From a checkpoint of a small transformer trained on Wikipedia.
Size: 2 heads of 128 (1 for keys and values), vocabulary 8192.
Architecture: RMSNorm before each block, rotary positions, no biases in attention or MLP, untied embeddings.
Training: a variant of Adam for these matrices, 644M tokens, 4915 steps.
MLP neurons of a small language model. Each row is named by its layer, matrix (gate and up: input weights; down: output weights) and neuron, and shows model dimensions 64-255. Each number is 128 + 32 x the weight over its row's rms, rounded and kept within 0 to 255. Numbers have three digits each. A neuron's up and down rows have the sign that makes its largest values positive.
After each neuron's rows, "fires after" lists the tokens most often just before its 100 highest values on Wikipedia text that the model never trained on; "fires on" lists the tokens most often at its 100 highest values on Wikipedia text that the model never trained on. A number after a token or word is its count.

L4.gate608:107152174140116131161118162109177121105128057091122173161151102156099154129106115208133136173164165117108132180108177148124102174133089139130079108143143092145151150137171088095110125135136151115107159110167123106137116166176110149083152195107098132096137123069110149109147118120083125134138103119075150122087144122109074111152075104108079091117122092127143167129116129108111126112186166115076135122072098166066075117100154112145138145100157132091136167140159184124104134117126190065102110097163096139056063116167162037055197122201143204084087141081103084156187116171156132140
L4.up608:122134128117104125121152197152155157117143085105127149126095121140121116155161118110116083156127073133183153066119124168145111074098108127117139119096196173142115205171124146149082149102224138148127125073106147076107142146092084168109103148118119098119124142187122178113158125131097117108055158186171117133137150131125173121191131055104073159131106139145147109090042169183181139154163128083096108135125111163130024098138089107152160138145159110089120147091151146110149155172114162171102102127063152064147168154144125058159131158157141149112148182107116126143093093142115173145
L4.down608:075151144119181135099092172093124186097150109166127173099114098114167092137178084136124118132097094072139085165049094184151041122164084178129118114106095110159138107102147067082080121112146202153111132135128137131129101113111091123098127137152142164076147188116118180168063076143129073134111161110115089078095140153109084112131091141114125170164225140106152084138139111137096152089130106148135112141187071154150148162116174127099125172160183149154086143105144150125090054100123114130102119165185126136081103144084153058075160116118160119122122080081095174118150193134095174098
fires after: "\n" 31, " " 20, " (" 9, " on" 7, " \"" 4, "-" 4
fires on: "In" 33, "te" 19, "in" 17, " on" 16, "to" 11

L9.gate276:176170096142120114130148104131157058138096080099107111137147137109154108124119087155152147127072167117105126139124135119176151194107157167100135118133112163158128199163123134123136188107165140130141149102158095166080069200150138155134195111116122091146112128153149135160133111095142148141095147091173109120151158129163154145148145123082165126132077105101098124139089086164092102114105156106144213216124135143140119077139096130137151091158175140185135131157118116125167107140160156120105172130186128094159072160076124167126142176147139095124132128131136166144149140172163147085
L9.up276:175140068145142161107126146083116134111100058158083142168078133063148110107145091092148127142107082138091135125113154154075134146133112228130133136104123129123178165118166089088192163168126172088159135077089058137117111086127131096128062208116106109097091136095195178129080164109095153131188116134095179137131161137117127169177090126167074127115145149141145124147175134115156042122133153114130150175105097165143059107125126143125177156042144145176121093147130109160158109146137155139119142113126161098148123131232146106160095113190146137155154186116125097155159090127123099085
L9.down276:202082084193134183074173108129118087175090146124095124093137153194138159070140112107189166173151110084155092179133167169116123111063117145122139137124142158155203134157090146153126117080094154119138154189123106134137139173097197082101097157130166145164131145145183063112142103178116175134108081103137137102078149155107148175137154097164076146158185124144111127074114122171127128115147140156145118144146094114132141064107135141142146100113142212154209100133159119122152141112143124120164101096116173143161106149207161148132171140094077143065161171136128154113116125113162130137
fires after: " was" 22, " as" 10, " is" 9, " a" 7, " became" 5, " also" 4
fires on: " a" 60, " Ha" 11

L8.gate301:123141115144158144161078148154001068111099100126134121149140162058187099105114104145120104119172106129129119199157115105131126167131128132106080142149121211134120200133099115156135123193130102107125113150151131167124096128152132216032164162139157122111158127180139089118138186162112161163072130193136114115106199135146133151109177160116204126105089093149102088131181131141172138129159133118172123197171120123129118131090109161151140181092152171131175076131109104164152094144149133119118133161099120099191137132079113054072110127135141147152134114135117133162130078146186101138
L8.up301:088133130132184110063111102113108130043130095063102063116083183148082196061073098194183154093074139151132143135084118096080149147129106138195146093101117090091136096150143158130155092164112102110138149106133161202101133096115151106129118116132132101090148132156180126156080144192119116130126173111081114158160160174114127157141167113163136135189131110071096104145080206144125141147116121166088173147138116168094144171166147153167128125087085147072147140148173120118115182129128125146155191088142168127074089196190176083107121104102155149137125135086082129105151120124134105168
L8.down301:145125162171152120127133138140120095137118130128094117133130100169089132156168126136161124142174108115084205138075117118164036170095113167161148123092134188190224148127125125156140123128080149153136104096111148155072133160114149146119153168170118115135104177105094118147085132127119164109076158172078093141091151158144162104142160136128118147105239073128058078145151094152119122150128143178175154153105174140128133115130111143133111125017131141118176088122208071146124154128096121098112111162144133120131183156144160142165124133139105084146100115117096125146156149133100084099
fires after: " is" 21, ")," 17, " was" 8, ")" 7, " as" 4, "\n" 4
fires on: " a" 27, " an" 12, " Japanese" 8, "ian" 6, " is" 6, " of" 5

L8.gate148:119104128072109147172057190105133140140077111129118121149139133127156084131140133131145171198129146127104079118141098108179143128109115094124100109137128101121151159130100111162124156103096145117122104137143066095140139144158100094045077170108102178160169140103116100131069150207061132150152094118135111125183100128123061098156076079149124117130098135155136109068134140175109100111115200095134095161084078131158116192161088167102172130075148129130155056105170143138141134164029071115089109171131124105186094094158059067098124097132148148118164138110145081115168117140158140175
L8.up148:087126122126172125121103155164143113138076102088148175103099148183109125145154146092072147146168123148146110138113120093126155088068148105130118128105163115149153113156129108115092137116202084179191099139069124094109098147179105101096159115124096084206079168119186155139141137104061137115152080135136131095105099124129147110109154201135180123148132140130139109140101205145144104075139169102123146118054161118126090178106143106135078109119142122124137153141105077142095158116072089179135104165186177186106113183085068120121171135116137156129153118149156156111173160185097112138
L8.down148:074173076116189111144140113070139120127088127119088095143089111134131154064116148159157168159091088120114151138178158157128123099110156163138159123134146083151142123067103074196125151126125125145110135084130060130122118132125119127154084192036142123179099166153182103087106131167137134112163155158117169132141127122134122112086127102152111097138000156102098150121146122147150107082071129101143128143084127145118092083111112118134121168143141109155123103136104158139150095135178115165131142103121121112150187114155112157120160203113079155112125179158169124134071103128077134133
fires after: "5" 15, "2" 11, "0" 11, "9" 8, "8" 7
fires on: "0" 16, "3" 13, "2" 10, "7" 8, "4" 6

L9.gate563:118082198087127132115123115145119117140134140158144155167094147172093147153127107121125131170155131110105106077140178057152124103097109117055153095064127123093159136118074152120108126097154105135158132117149112126118119152175122151118137173115108114158157149091134123152078060078179122181119130015132179150144110105139115095151204139154122184095127108097145139142153099080090095124218201083137156133127158105163139156158155120105071150045141124119119098047103126126164119135099184120134125127165132109131097161143149123092130103182077112136126082131082069149124096118134150181
L9.up563:111145106126144168134110106090175118146044140104080139121122181115214111133128179161140117066144105117101127102133127110154129142141142143118148065155101111084058144103159100148063075109158090098100108105128150089110122134157087146124185113115074101143148148121124155140106120139103101098153090168087197094145243130180108119103179122127118162119114112082114147139097153100144137180136144154135102046181101142088144107144114142164160156174082052134084130054154063156125148103095162109150189118136158130131166089150155071109135112136154116061184108147099099129142149092166112161
L9.down563:096154166089167124145174142162159121101133175141144127119127095133141097117084147173088142160100197157097127114075127164221124098095143096150155088074103132065105167158108189101111078108104131118162141123136100093080137104156108079159132107168123172116128085150166083136156109090155085160144076103178153102086125130120159141119136127136131161144096119150147138129195093094128120078168047189147140116168141111130075090141142121143061083059176138124150125089150110092137143114133079133110067158090067068107117151156118143107149134158085145111128192105131139127166130164087125110
fires after: "9" 59, "8" 32, "7" 5
fires on: "5" 17, "0" 16, "4" 16, "6" 14, "3" 11

L9.gate702:109178135141114131199052096129119117177133102159108138154210130135077103184077129110125174146140110161082164092152208092174113120126220131134030188118134165130143198127108153104137143082180157092100126150108133075088105185033114149142122164109144175179127165087141142094117120161151177123139093100141153116119065137089141119126108102112140092100096111125153110141175169090140153078170119100150137103068133130147132150146151100159141130112132117097142086093115133094159135128147124138147137131087107124190171100133090063073148138123166188113188100121169115175135119108091143063
L9.up702:082143123042117174139098173102100120156107106134119162135148119126164108108107141154127166145138138117123158094144184102187123149140193130144085154158141181199099147113141135136146090117138098065119126126125084093084083151122066142108093128100054140098131122122147160154103147173154144162050133091078114138164106153079109146158118131070107168127125104110177187121093101150126116105179127099095187156144096207087138168164130093126095145177130138125096136089161158094062146095134121150191167132062137103116079108114162105096121114138116130080130121110130090163170115148120176155
L9.down702:089147133146179144126123153108105088086139099170151118162187096124113107145128079117169165124109100074124076115156166104154073134165172108129096184149100173116112146104139128129112144100117154123151137156141154100143151148069085157160096163124180116148085198120113093162140110069102208183180134148156166183101155155098110123172127135109138127152186089140145111139113172128111149143120112141138129144106148126150154184145164081147095095150125141143078149128061139165115075153110139137120187181091160139150121160149100121249197135148100105102112151178155080147155184123089108141
fires after: " " 77, "1" 11
fires on: "1" 38, "2" 14, "3" 13, "4" 13, "5" 6, "0" 5

L9.gate493:099166052129104154112133074133130099061104113104092098128123105110100100127103134148164142055096123182114156135158089119105189075047137123120126110183090105067075109151159153129093127119130095117120163114166120103105090068151130125130142153123093116140184092136114155109076131148112158149197202103125102150102148113163207108184101141106128147135104106094143096153211165168170098164106165112123151139169119077109068074190143093144131132086155102177143159107117108147082183136109077093139135146152087098135118079111179095165169118102134116095088121147170134125146106111078135201
L9.up493:148127127154141171149118097094100123120136113177118106129134111126109159099131129123164124147144108112117128101101148120119109177143105133093147078056129144142147187190104096153104180165124156125112157093116164122076152129166085137167164100104201097151137156187108137124111106115114133118162149148173150130144132065111112154190144119161158120134143227096164158131171094130145214146121144136079110125103131128153107095106058093113102047100132149089144105161116135191095165173130174135096189123136186067128130134192076117108176085068110130164122145113162101164144138184085162157
L9.down493:129096100148131143157144156134141110070113118175145123186150144198143151115143116123102144188147075117087197121113128156112115125061128181113162125121152120105138192120149117183072075130117073105103093084153164059094151104133075124069135135118140133119193095117092134197133113115163168215218124118087105105144091099081169086137165103153099103119040099152138134148170139170120108116122121107089160086110095103123128119165089149129122159100087151147084158104159120086126143151135115126155140102100029107124100061128165178141128141160088151083150183099121172128091131119063094122
fires after: " |" 29, ";" 11, " /" 11, ":" 6, "-" 4, " El" 4
fires on: " " 46, " Ar" 16, "ar" 8, " Car" 4

L7.gate444:137120098152139191050113070156115182144159114153187168118176132092131127135156162144091131070121138112082158127151137039107144157132076127162132155139158160161086133174167116172137104133085109137190165158141166155152129047134135076115072149132142136106097114089110070101056118126077138167127103168052135138091187109192067118117189094115158182140111037129109152116161135137124127117094119138124116159123093146177107105085139182112083134129156197099166128157114111133107094177156149123103150155111071113095143127121123060121104129152103151195128122114129141121165116129091167163
L7.up444:127090119153187162136177175158138096119106073131100144133112165105072163102125140128157155098124129151090176113138114115165121118087110127181143104057117095112141093136133084156105159129100125115139151096160199102160106133165139157094132124139114117155130163235182153164062158112070132138127132170130153167114117130104127148145113165102162125157121132115114121154131133096204154173170105094173182130104182180146103096163227146163133177112141129125106095144113109145131125082167143082158154107098088133155137113113056134102147103113099135161127122150084173086185083133158201195
L7.down444:157107102126183144120117119144115044144105118176163124086135128090105160141135159157131070142130104130144141127125097117091115105088157219137122117162195172117188088089177125155125104174077100137204146159145138176127107156130185126140138179073075111145156152156157105143123190118110074177088133150080133116111205085105137074121120144162086113124105110132116070168145116159149161144097143143185139082119159186143098132090136128152165146125081141101167146123128070182084100156185125116083112206116127093084107136200169102073099115141134123074104095170164121156136117137095094148
fires after: ")" 23, ")," 20, "," 18, " is" 11, " was" 4
fires on: " is" 36, " an" 18, " a" 18, " was" 8, " Japanese" 7

L9.gate11:068126133114166071076157123109149154113186088094117091096081174179143112164142084131083083103118128180155135145160176088136158169159151151117129176107118161139132099163194167152124130127127122136188135149120157120171085130095113102112116184090098149140138177055071056097196111193107083116165165146125120105123106145098105137134120089134124105137109129162136147135072116113168142183134125108152109158154125129139141113162113143097164088125092135150128140164126114139156080178110120110067146166144160099106145080160143175147161133158142089153098142097136154142096125177138114157
L9.up11:121095155159105094184109107178181155138146059070152091108068169171133149127167143144080086104129123139090146138125097094123119113177164143133126158139101088124140090115156205190128144110125108133141151225184186162170102169145100109154142103143138146211097149122140094204144150106119137049137126082087084111107159154152090118160078105165163165128130062169076146102140070128154139133048070136172091148118124141090212124108112109100086113180144114118127150141106109148109147130126184073149122202153111109143169138127136166128140114159103071141103120187170123077151117147096156158
L9.down11:101140144107081152083135127114112134143131121119108152057091109159119103127073095164142094120117119092104145136126083167150079089182165133196125134070105124146154062133145135105150138104133103127171119131127094074202190087089122071145173201043146115204118121079083129159098133140100132106131109122118139119115127173107166089116148128155149130133195139114190158107108044135154075148080113114107108104102151170128147125157142111095165159114143157183116120116156159118078121080148103143099121119116121143162119097166142107133159140145147069109118109102092139140115127118138100188
fires after: " The" 21, "," 19, " the" 13, "The" 10
fires on: " which" 31, " that" 19, " film" 7, " book" 5, " following" 5, " series" 5

L4.gate114:128121197131145146157097171157098179118161099110092151136114073092148134129139093122143127116114150135183190088180059153126153123125155101120099140128203133179091159127133119135129099202155118156099138106137157122156179150172102139110199093103098152137092137097104125077097059141139147178148150083152177149119170138089126072175156110100124140114080110097139083100135083193161167146166126065160183113071127171144123122113146108100114133171168145114121082104138124129128156146132182112134152088057101099078119132125129066101155159167141116159127163133155121137092062132195168095
L4.up114:125125093193164108146131141095130168170198051114125145035154132124105120142187123111117150171159104142110109190154051113138123089151167101130135167097154086132080096109210139188105159124140127147118124137154150183135179107169148122128126148140089115107129152078056049113094154153084117116169081121176184172128102137096133108135110140060128154113144136164065135130112110146078110148134112096183048155105176117084129111130126088128138147146112146101112134082167108144103121120174115178102136124158158134129142083160099156149135096099092082114172037146190137143080102132173163112
L4.down114:095122114149175132106137122144223158156156095155135065100101106176108105118217154105125102153131101115074116141123115141150049148138166144137118160072106053116136102135157105126072135075112111113202155129043154132126190068143132058141151139076150162111120146051082095139059132126118076095112113170155147138165153121159152095146113163129150125171158150150132117099152130134147116147077058161142069147120130133126145139167116155130127147123183103128086141102174093144112112094132087149096126118145162143118158128111106132213116133111103101115112100101099139090128169105114149072
fires after: "," 48, "s" 6, "\"," 5
fires on: " which" 70, " that" 29

L8.gate675:107137127138061158113119135148119213126125201143115121093075165138163108108167066120116075097105138133039097116175106136152117156117120142207134146139148084167145114124095151089138106115112075135036101142151096122160144149119153180102129191161092087124117096061120120155072170165138161185129132133127173128116189132167173121133137110154145163144111075164108113114146131109138128104143112110093090140133134189130110187150201196108159135165160118125163138146151141116174139125179110128134126093141112139115115153195149085154068143156145089175092129141162071135096098087107190191
L8.up675:099182113157129097143142130071137150097151131113136131120157138121106102174131122164096094110136074120163132137111104115178125128190129115105119091081170081133140117126101127072068146072121128131088128154150142095123144132112117106157212076108123099130185157208191098116145135150111101111074159116106071122149091175149123144097170113130140136137111172071159073126129154140171084086069120158156148174145186157144165120157162148093167134120144119129165083109163126119150143140116116118153133136058093134108166045069094117159149178134105157137121143131169235112110150174119138085
L8.down675:066157117153094144152104157145103152161140106095170162154143149108119155106178142155126128164118123168156119130208121100172123171071150169114183118163144112106129192119122175171125096059148178103148101107126119145088104149109162095133057150255123142127148071099122144134120124108185178121176151184157110164153149178137156128123131132101135123094205098152155160123085155153060080175161096104151100060089086159137097114122121150153120186113168136107064140102159125160092091091126126122129080106142112137098075141143158148090077135191103118146127133136140159117138086130066101123
fires after: " " 36, "2" 12, "\n" 10, "s" 7, " in" 6, " to" 4
fires on: "1" 27, "0" 12, "\n" 10, " " 6, "y" 6, " ex" 5

L5.gate606:095170115157133079203096112106157131087154102119141167181149143120144142116133024126136178175150187033085127118157110163132132178090129206117129147160174117134120100089125103134135181083161080127062097087124138147135155155099121118141136116128178112113088110139096176149121134168142148117134104120104149126109133099139161188137117170135151152099089118118172193109133168111169149119101129093145134159096142118118158079176159170138146135107098148086125074067118142085116135116181130144122176173141118132113149123127115108118085117126112070137114080105184109102193119090114171079
L5.up606:162124084157111127134095053091150110106142156101124175152122105106159087137089098160114160134120158033048153112133039123101126113167152130154141131126124127150115103097106119082122155115129114128105103115144155149157129110089145140086227154126123132105084112160104154122185107135161131066122134086168139138109103127037170120108125134125184105108130162146123131113098145178175147115074086135124109193158127078130128105118161153098090171131177094155128092080102078124072069122109122106139171126162091130149106121150142147119081147087159144069089130052123060164109173108124080160
L5.down606:144137132122098112130128173168124165160111074152123139112120120145120131150130116146104165138080139182154145135154128084073000091103116077131128173130102101095140128144150149101152086148117151183151128103152156142179160107176167121175160193216132119128120098124098118102153165086156148136139124178114141138111100112133085099165129182094132119141230160113133063136141119112128142080103161126151137170120168123135167152157113115092167121099136141116072182147187167132121105123147114116194098114105140105135139134175147149110079145067090113183150127161112136107122126126154148127
fires after: "," 31, "2" 22
fires on: " and" 37, " but" 26, "0" 22, "?" 7

L5.gate691:083159151149128142137068104156121133140174089098138137112094100130099188065117121161136127151145157119138126087154123089121173126096121169106104097108098185175072121184199161096127102084129128119151143145132171187092130104199099151131140180091089064109170156134116124153104111113076162136126114139075136150147153108161176122191126060179126121144109140153118137115100146125163124113102164127129141143114097092086134144183115127161217110051136148084109101140143108114106171116095226131171176131119103121097207123127147061177109130221137097135111095058053158173131112098110109145
L5.up691:108178074133183141097107114146060108133113102083167116138069169103116180064182136112137139169072096059151072069122120122134134177091089157050183054103047135098123184141170126104116080110108104118159102138176160178174107096131168144136198157112073076081125150117116139142073155108092125139101105150086140177143201053113145086165164135206155131135155113122126147104121155139172140124134158146110165154124117088100170189128110051154168174056194182117110124130147133145156128149091159144157122107102139148093222163153111076137119134200129097155133150121096111122143180111163151156
L5.down691:065140077154119143126183188143100096136116141121156084095120128129091139095192120095176149120093136069124120121129096113167094151088119117086142133117072137081140130092097077172081130160136158127148092092134082111158140081076140115123182109199112151118159135123084104143096146112087152140120122080105125126155128092136115087103195170154120181092167068100115155148128073118072096135135122051098149127125144103154135077100137042111125139139133187198085155107145078151180109181147128108146092105131188131135143105146069119090165161119094126108134120140151105078190165099170162109
fires after: " " 23, " is" 21, ")" 17, " was" 7, "\n" 6, " =" 6
fires on: " a" 20, "ad" 17, "\n" 13, " is" 10, " was" 8, "\"" 8

L4.gate365:145150134118126055087147117067119199164107117091113113090157150116165135110140132057110139122164139124120143106164071097127122090129094114158128157144076081134110193128117169162112189159171134170153135153149130142148160123061116221077136110126113108073097130118154099039078104087101145159206117100077112156081161127121115145120218122099117191125108106083119123121150177077114090175136133156149131128146113106080100068105042158151161118126104095177103136108127092136092102111113143143108185125152093094087116113130131089129140122108113094192120078174133193127108178110172143119
L4.up365:160113148140118128175142098130098143170116113127171158129121146119131137147153147090108178133178196126120149079133142129115115101097080153100174184143153124092136154094132128108119151127159119147171098137138144101158141145162156119110139124146088135118107090118129107084036140067138130157191099111096059108084182147183071111150167106042133125121109115122142159069144139119073132159142157108138115114108137050139110077157101119126126144148111044120100124101202081153065074163191166075107182135135104070063134092166105082136082187119112092178100125083177145094136130118142156107
L4.down365:097120126119159129164144140137146083055229167121062174138067109131117085107117115132127136125128106156118096178139128161095112108087171094125096103135128127158119089111122139105077112112137139130107151148154091103076097128103084115109076138178147170178099149145112126132113117152133154107153124146191160107143104141105091124123158101150120109124255115122119118175110197151152132151106075197104097138120091139108152197158139114133112096115161110098077118128111156129141181164129098156147141136131110066118155113127133147131189153142126113107123176173109066089119089138101152131
fires after: "," 67, " " 13, "." 8
fires on: " which" 41, " who" 22, "," 18, "." 7, " and" 5

L9.gate369:097131136096142135158118156125134120185172131159128103115128116166132098098071122069136155050163120108078137130130094132145136155120145052128136097149156164123085069115161167098125079119103155140115138112063210090111125116128139110099162085138179147139140110118158095185095201147154118081098075079170141103115133142147162118098130082133153127117126091101144142081146142090131117143154168111097153099168093070119119150180131098090130172091075104122111086176068088151170155203140141097126132162120142126137083153174171084108123162133127117113112115119111091103113159122154171146
L9.up369:129134140111129172171104085118130134164120217121139184121124153145150163154106154146075153177106128131129139142128172123196084121132143082070147119140127112171152118122156077125170120072150149094148139116117080100100077152100130117098138184177114098114160111188121138141115100107118067103133096071203134169105084114132179146188092151179124138071118130102124137114146204105138168119115142141139154095153084120113116134103149084138116162110150090132147167117161076128111151105108178148120119142165208197113144113129124059102109157084138200129150109152181105125217136127078102124
L9.down369:142087099105067106036121140134128157151148124146130093211139176059084171155149090094157114152183127099140047156137181136112096130134130190051131163095112173098116160103126187155136108133106087141123120094141096106191163153237118146120116210096083099130100124109101154103107137095199127191147120150130157134159106125121069153078172149117119137173131192176058160163140173171152096153107114146134193103165098097153100110115160109145108120098162126129096116128113104139114090115104083126087124121089144075085136123167098184105145128135100159136132119160142171128174210103157118121
fires after: "9" 55, "8" 19
fires on: "8" 18, "2" 15, "6" 12, "0" 11, "5" 11, "3" 8

L7.gate346:125185135166140157138092171204142154131083105131153149179179165095147034102122095126179129113137164114130082155128168124143140088175158119123111117099170159115114168112162178161159099117099104098130068161132116175150090153163116206134135120130095093097132141122125169101103118120089153097144120119106112150122130125159113130141156086107195110123124118170130172204130093118086160131099128173155167175072078079186095138145163128128143133173096170143092101064123081149104132147099184105126147173129173142106146177086106086097146072087080142118176111069159135145153107104121094139
L7.up346:088203141140086134111114057111103095127114087125148164136166114157147121099161064156128149157187072135140146102144133090200134144169168073106108105134114146144154134101090111144076148107135137157087109160079176165085144145144102183132127138095103176170155094164112109126131050111129128113101060167137124122111197173133111068128168117157104098158079147146126145127165102121124151141158117135173181152078155046097169147123085155159111126170111100130112143123169066091105110093073136110134085143110068099105140100109151111124148081139163080151189140082123132117154187093150122134
L7.down346:095140173114131095117089161163133096078115086169151111127200127106055163106086114148155132124078114117091171186072202113155093097149103111094099171153111081082138160123143132174116104114145207133135104108156138118178115148115111135131154059094140143108107160121127191094158149153075123162202200125104079214132167155136116147084147175135143049156200087171156040144157148135123141182123121097171101119120110125174167133105104157130103083133088111107088147152095124130099140084148116145129201150098089217136154171105072095112077156121149176137131082118148127150174106088149116118
fires after: " " 38, "0" 19, "2" 8, "5" 6, "3" 5
fires on: "0" 40, "ma" 10, "1" 7, "." 7

L4.gate156:092131132101080112086127154183071155116148052142104055097074139112137141093176156123154166131164150131092110088157131144121147117133126104047096153124123198119101242161130160076070108171138143115120118127150182157145155118171113140069144119105115139116113138137152146065102092092131108151180105174153170160122174157094131103183151087074105175160087188088138076153110124138104145132143146077130156147157113105209067137147111169152132155155089117130122100149111137130087163149145127110127146127156118115125152093176171105108124145142131162159079150099159124084109101123197134158
L4.up156:104090220156095133058139112112124132177104123068133106146122169150059161101189153183117105175066148166069122112145050172113148177104116122042121114087101135120155133136190123093097118148129151114145109122102127197107113072117126071119131142100127130143145110162144133137155135116143051142158190180136179190164133107081138162154170137118127194128131125118177130157160162146135177114088148161172199175148123116144110095150121163095171144118149141143119102144111140123154136142100124161144104182151164172120218131172096152129187186130138126142116094151141130181152130151139123147
L4.down156:099162167126133132079150162130149135172071118103124125121178130148108153090153147182153068158085089171114132113106107152112075094114090153161104131141078171103088081085156033113167104064105102138187083148107107132140137132068129151139181132137150093108201184180084117201109146127135101076151114155065099112134131094110166161109140123208142132147243124140138153155130100143161019086122109085123164155134101175134168092077139121134104109104141161099141160123112124063147160134094124096103171073149136110161148159098092122155166140063170107135124132104106104084132115125147079152
fires after: " is" 20, " as" 11, "." 10, " A" 9, " was" 8, "|" 7
fires on: " an" 24, " a" 19, " They" 11, " Ter" 10, "ch" 7, " is" 6

L5.gate111:099138150142186116123080125131193147186119145103130106177146169118118085119137136132090118101146145165139211095144087125127104145136118116130061234126175160167147154124149126125169136112162090105146108134185172095163130169157118157086099091108129116144112137110116072130146083108183125144216117137150102128136092169120130109100170142115133141181097223168172127111121095169112148128131195147166106151130126130133112126203169223153138169118134148154174128095100141155100081189103120162173106144171112172105167078116115137116177152186133106129101157137098120103176111069102147088
L5.up111:159124063093072104092163122066142120133146108078142120096085079112117137124136143076134109134111181158132160097134107143129114158154079124140131143171160090175138101159148076086131128067130128045125067157093190179117169105136096149137180117135144211120113127112078083103143143101071126121172127187122133152135134067190192144146127112124061170180119115126050129103087070102151137116124138119092154109083147060106091144165106143126199165109124085082180118166080160136083115150152118143102114155183070174100116122134193121149099134152125116114090138118074125186042156116076102123
L5.down111:125102100124105131185094134131121218142140116130189153161125149134160198121146036130109112168138138057185128116130153099179080135175110158074097147127150192155066153099138141090105108143153091117059195149103145108125090111098152164178085172240147137105168156124128105193063062174168136162136118081138106054158051134142126122176171153106119120110161171137130116094157162182158141080161113146138141123136117133116104095120160114130152145108112164112143115088086133107163086149168158114143112138146111157192152092123101147085134141092136143172141088145138135079165107157081112136
fires after: "," 34, ")," 9, "\n" 8, ")" 7
fires on: " and" 59, " or" 12, ":" 9, "|" 5, " Or" 4

L5.gate239:090105097153086118143143114139100125139084201129078111083141101139091136120128098129090154068090048119156081102131168087192088140134143146151136118120148135138142155086081123116128100066122113111120174095127068096105100136134101152118169137097094191095162152074111100123086116148074154101099094142147156123106137132069076099137224132148146103130107126121132133203134150140147093097150121058185109097136124102151115169181149171097108099138085161095112105142043116114096114075111116146133145152148146146149104184084121139105153057181114099148128124064083073171122147085126148152
L5.up239:135118153099139137160085116076160095085163066135140163182174104143089108109088128129137161152107124072113126123114186126105160086126120119148156155122146146123079124141113101150246152135130154120078129119170131120094126136140147102115138165104151113185174136125115164091152136103086127119080128204127127125101156127174099164140082076129189151079125109130121190155110095139228143092154183130140138100127074153130161111144124063153124137099145101092114125156116131211136184150126140126110135111177080176130170096180056117089160116112122137194141079130197188104150147157155093194
L5.down239:064119156107105148112100121145119128112157140129151113117156196117112085116144140119103168127071148176192097117200093128193000164071157165129111123097155191123170109127136132144066109096107091117178164109092115099075107133142113163196104096156063128083133123118097141071119126143118141108143088160177114128091172186138147113113161127110127130117036181134078111138116187181101095144137134119085136105140182147148138142103137163153090149134138165132126098127157121090141091083110107087151181181084164148128133146128165147156124130121159113069131135129112086166111105080157150093
fires after: " " 66, "1" 13, "2" 4, "3" 4
fires on: "2" 25, "3" 17, "1" 17, "5" 12, "0" 11, "4" 6

L4.gate339:127195173155111128148041114125128180154144067106153206123083067100159116162137145150186135120115127153146114111214131128178169132144147147125121173160127158133130125104121100133108123172127164089118109161148138149161178120161092174074138145126139119153112152179169179131080101092122165172179152163088129107110094158076093104194150103105109111145057094126121106127116137139144185171122153102127116119071092076131065103139100165141151162077186170138123118093124197207146137133103142175110130131148126139136172123107116135116148098189117118171066133089124148105130170134130068145
L4.up339:134171124164171119144157096128115196168077153066177156122130165120157170118179158129185154100101117083080117073163119137177129084154156143098125171104088112126167147107146173160066112161131142131071062116201053158162131115167083202148212122140122112112115117109148198099086111171110176101143106146107158152174141133099093066125063127139125105168102147147113094102157127132154134148140137085114114060086118085121083162126123112124130200064121189153117108143124167176141160120142094149144171092111127123088110149161088178112155083163145151147102131121134134060151147065125114168
L4.down339:119126137110138125124162137109100112154105124104119078108126096100128131117181184154090127107165040108113136128114109193099142116119129103126159050201140140110187159073144065130097143086169144115078140185163144122219112122108207131169090055143151117143100194126150136142078196137126081137136167153138141106140111191088109152187112151170152121069255133143124090137153150135100115115131146151122107093160179095122122159172123131132148144084148111106105087113167081131138139138131092163097094112152133082100107077155113076148117153150139109158125169107167132120091229123120134116
fires after: " " 56, "-" 10, " \"" 9, " in" 8, " (" 5
fires on: "s" 98

L9.gate300:097129173099102120000129109125086117115092124180079146066112140133121182092095145124113151119107141145047122101131149058129104093153137100159125099099127114162122138131196167136128088116076147134067126129163167131185086075169077163128148152109067132170123092119108136193069119072172102157113095122180139167101097095104169133114165097114167131142128151087175184170150099183086130120181129117104121086173113139086102147112111120150072116066060141088079115091124141102103124171119125164175131194172186107137116118075113096097156132108124135108095166154200142128122140163088168120
L9.up300:078125122092095170115125118043137141154154179128117142065106184090113149123080099108110145146182151106117186104178148108199124093165225104125132076154135134130094141101106213093168107121109159106075123125109091152071120133111085146087147106143107059150134056146139178088142074157135187150119095120157145166149123144172120172108122163182181134149098145147155138171129114086096112152158124114117115066180116137174128155182157119179125194102153160122127068098193175109125118140110153154137118143135123099151130108145211115086094092146100136172139136140124135134118088121113123157
L9.down300:107102130149100128155127148062104080185090156170036138140120130154107124091119122133094126108139143128112134121144142087154027076202129125103139088069098130142107106133092110169136102115090149084102113135170106119139123149136104125124144153144119144115087096148091161127105148113220136128120095157145158166132157132191147143113117118121113152139216168138155178141130110145111134162140108083136178050159090132106131183081164121141089095088138165092036088045157138156100153181136137138164121122127140110145130135128158154102200064106072170092112142146113134104131139087077167111
fires after: "1" 44, "3" 10, " " 8, "4" 7, "2" 6, "9" 6
fires on: "5" 28, "0" 22, "6" 9, "4" 8